config = dict(
    n_layer=18,
    d_model=192,
    n_head=6,
    n_kv_head=6,
    head_dim=32,
    d_mlp=768,
    vocab_size=978,
    activation='tanh_gelu',
    norm='layernorm',
    norm_place='pre',
    norm_eps=1e-05,
    positions='learned',
    qk_norm=False,
    attn_scale=0.177,
    bias='all',
    tie_embeddings=True,
    parallel_block=False,
    extras=['capped logits'],
    init='uniform',
    init_std_qkv=0.0323,
    init_std_o=0.00539,
    init_std_up=0.0323,
    init_std_down=0.00269,
    optimizer='muon',
    lr=0.00742,
    lr_mult_o=3.0,
    beta1=0.95,
    lr_head=0.00801,
    grad_clip=0.5,
    warmup_steps=200,
    schedule='wsd',
    decay_fraction=0.652,
    decay_shape='linear',
    final_lr_fraction=0.1,
    batch_tokens=32768,
    seq_len=1024,
    doc_mask=False,
    train_tokens=239300000,
    steps=7303,
    dataset='wikipedia_en',
)
MLP neurons of a small language model. Each row is named by its layer, matrix (up: input weights; down: output weights) and neuron, and shows model dimensions 128-191. Each number is 200 + 20 x the weight over its row's rms, rounded and kept within 0 to 999.
After each neuron's rows, "fires on" lists the tokens most often at its 100 highest values on Wikipedia text that the model never trained on.

L10.up696,201,197,192,159,218,206,210,193,185,207,182,160,189,219,183,205,212,198,211,213,179,182,224,204,191,200,225,185,188,258,196,198,200,228,209,193,190,203,223,181,225,222,212,176,193,195,195,221,201,191,189,221,201,218,192,172,203,217,160,189,175,189,215,207
L10.down696,186,207,208,224,189,213,205,186,190,162,193,198,218,209,220,174,185,191,211,172,198,196,200,194,212,248,167,229,231,204,202,195,196,216,205,172,193,171,211,231,165,170,235,204,145,213,223,226,230,203,195,210,249,138,171,201,192,174,206,183,172,198,204,192
fires on: "as", "ar", "or", "u", "n"

L13.up185,216,215,178,235,193,206,217,206,192,221,186,188,193,237,202,210,226,215,228,197,164,215,198,235,213,208,189,165,186,229,179,193,175,179,202,231,208,192,218,187,193,174,156,208,163,192,188,202,212,223,170,197,171,193,201,188,236,178,218,212,195,201,190,181
L13.down185,168,201,222,159,208,204,209,183,202,187,203,209,188,195,190,226,177,215,142,197,205,202,203,208,199,200,190,211,191,229,197,222,196,170,213,222,224,225,204,210,221,224,202,204,231,195,192,212,167,172,184,195,176,200,219,143,212,186,204,203,219,196,173,185
fires on: "20", "p", "ation", ","

L6.up155,204,204,211,184,208,207,227,175,169,198,235,181,197,189,244,234,187,211,219,194,186,181,212,175,208,167,223,187,194,182,155,207,155,199,186,189,200,200,210,176,190,229,200,215,215,174,215,220,214,217,208,234,220,202,187,209,231,238,208,169,202,239,179,164
L6.down155,206,213,216,154,189,175,181,214,224,167,190,212,222,237,190,190,176,196,185,180,214,174,184,209,204,204,153,209,208,218,201,232,166,177,201,166,215,178,182,225,210,194,214,200,175,221,231,213,191,197,204,185,204,198,173,211,208,196,198,220,208,179,178,198
fires on: "an", "g", "ion", "le", "at"

L8.up476,203,225,213,194,184,226,183,206,194,221,186,189,200,220,214,191,207,203,227,183,194,199,168,184,210,229,186,214,204,206,177,228,185,219,186,221,221,186,194,186,212,204,185,201,182,180,194,178,207,203,189,170,200,212,217,189,200,207,205,169,210,221,198,167
L8.down476,186,181,190,246,183,209,185,202,201,198,194,200,205,189,182,197,186,180,196,176,226,211,190,213,187,234,223,256,168,197,213,184,236,195,220,197,210,212,218,202,191,186,176,233,193,205,195,182,191,217,218,193,218,214,184,194,201,202,233,183,213,177,179,209
fires on: "id", " pro", "il", "ic", "m", "ur"

L6.up130,173,196,194,156,215,165,195,195,183,192,183,188,218,227,212,193,204,196,220,187,185,172,210,196,246,172,218,210,201,219,206,224,148,222,212,206,229,190,204,192,193,251,195,195,206,186,193,232,236,242,189,209,198,183,203,205,220,211,172,160,199,223,229,212
L6.down130,157,182,191,198,212,190,190,200,202,193,215,188,226,190,206,201,167,171,193,186,227,164,226,202,214,198,175,211,241,211,167,236,198,175,219,181,204,225,230,204,239,188,225,207,204,191,177,244,189,215,211,192,169,197,206,182,179,212,233,141,165,217,214,167
fires on: "au", "an", "g", "u", "ang", "ar"

L4.up749,210,236,201,216,194,170,194,185,228,220,227,161,184,190,182,194,201,205,206,208,207,217,204,182,197,191,229,194,220,188,178,223,196,180,194,191,233,198,210,205,210,219,177,203,200,231,209,260,191,195,202,224,211,192,175,199,249,182,188,201,203,190,162,184
L4.down749,200,225,209,214,192,246,231,206,188,204,223,185,203,192,180,171,158,172,202,204,218,152,208,210,184,203,186,225,210,212,179,210,200,212,218,179,234,227,184,207,163,207,198,197,225,223,146,199,195,192,204,198,229,236,197,205,228,207,191,205,209,211,167,162
fires on: "ov", "olog", "erv", "ev", "iv", "ous"

L7.up585,191,222,193,203,208,182,201,141,202,200,164,197,211,174,216,215,189,195,222,171,181,184,248,185,210,214,236,166,184,213,193,195,167,217,201,175,211,225,207,176,220,229,216,187,245,192,235,166,209,225,215,205,204,198,231,187,221,203,190,186,175,218,212,230
L7.down585,218,176,171,197,196,207,193,211,143,172,215,194,193,202,211,213,188,210,201,214,234,200,164,222,203,204,202,217,194,181,169,211,184,211,202,175,231,177,216,212,202,199,208,178,206,221,211,200,218,222,216,165,206,178,202,228,175,177,198,168,163,224,202,227
fires on: "u", "ar", "an", "ite", "l"

L8.up528,186,231,205,194,194,215,196,208,205,241,215,164,185,169,207,161,206,197,195,196,216,194,194,176,201,191,224,212,210,200,179,239,172,204,205,193,197,221,212,209,159,202,193,208,189,188,224,230,160,213,204,231,234,200,192,194,188,179,203,216,229,215,200,219
L8.down528,204,196,184,239,203,219,219,192,205,182,200,174,200,204,196,210,203,245,181,191,206,189,231,255,187,218,188,200,181,234,201,195,216,170,225,210,213,187,204,210,205,204,237,218,201,177,179,211,185,189,211,181,228,173,191,178,202,189,207,195,180,207,177,185
fires on: "ov", "v", "ev", " m", "inal", " V"

L3.up296,223,190,193,234,218,180,218,184,181,232,181,199,214,197,209,223,227,261,206,197,211,162,249,216,241,217,182,208,185,198,209,151,200,207,167,224,258,219,187,197,201,173,232,180,191,195,213,175,194,193,222,223,227,205,178,230,206,193,183,209,183,174,199,216
L3.down296,207,207,214,189,202,184,209,179,191,208,194,186,212,185,242,187,208,217,156,219,194,206,226,191,163,187,161,243,217,204,190,198,208,180,196,225,196,188,188,181,204,136,175,210,205,190,210,196,181,170,219,197,183,190,193,278,223,198,229,203,223,192,228,230
fires on: "ce", "ore", "ific", "se", "ure", "ace"

L7.up205,198,203,208,228,232,258,170,198,187,198,226,173,205,214,200,245,208,199,216,188,212,191,206,200,164,215,163,220,199,191,212,220,226,220,179,228,198,201,193,174,190,241,190,221,191,208,203,200,237,194,186,170,170,225,216,187,182,175,190,186,199,206,149,173
L7.down205,204,185,182,213,208,198,189,227,171,200,200,220,191,168,193,187,185,218,166,232,163,202,222,212,178,186,236,175,204,183,199,191,186,201,178,221,204,217,214,222,209,184,206,193,172,219,192,205,212,166,231,194,196,192,185,196,206,199,224,169,163,245,192,192
fires on: "ut", "ur", "et", "id", "fer"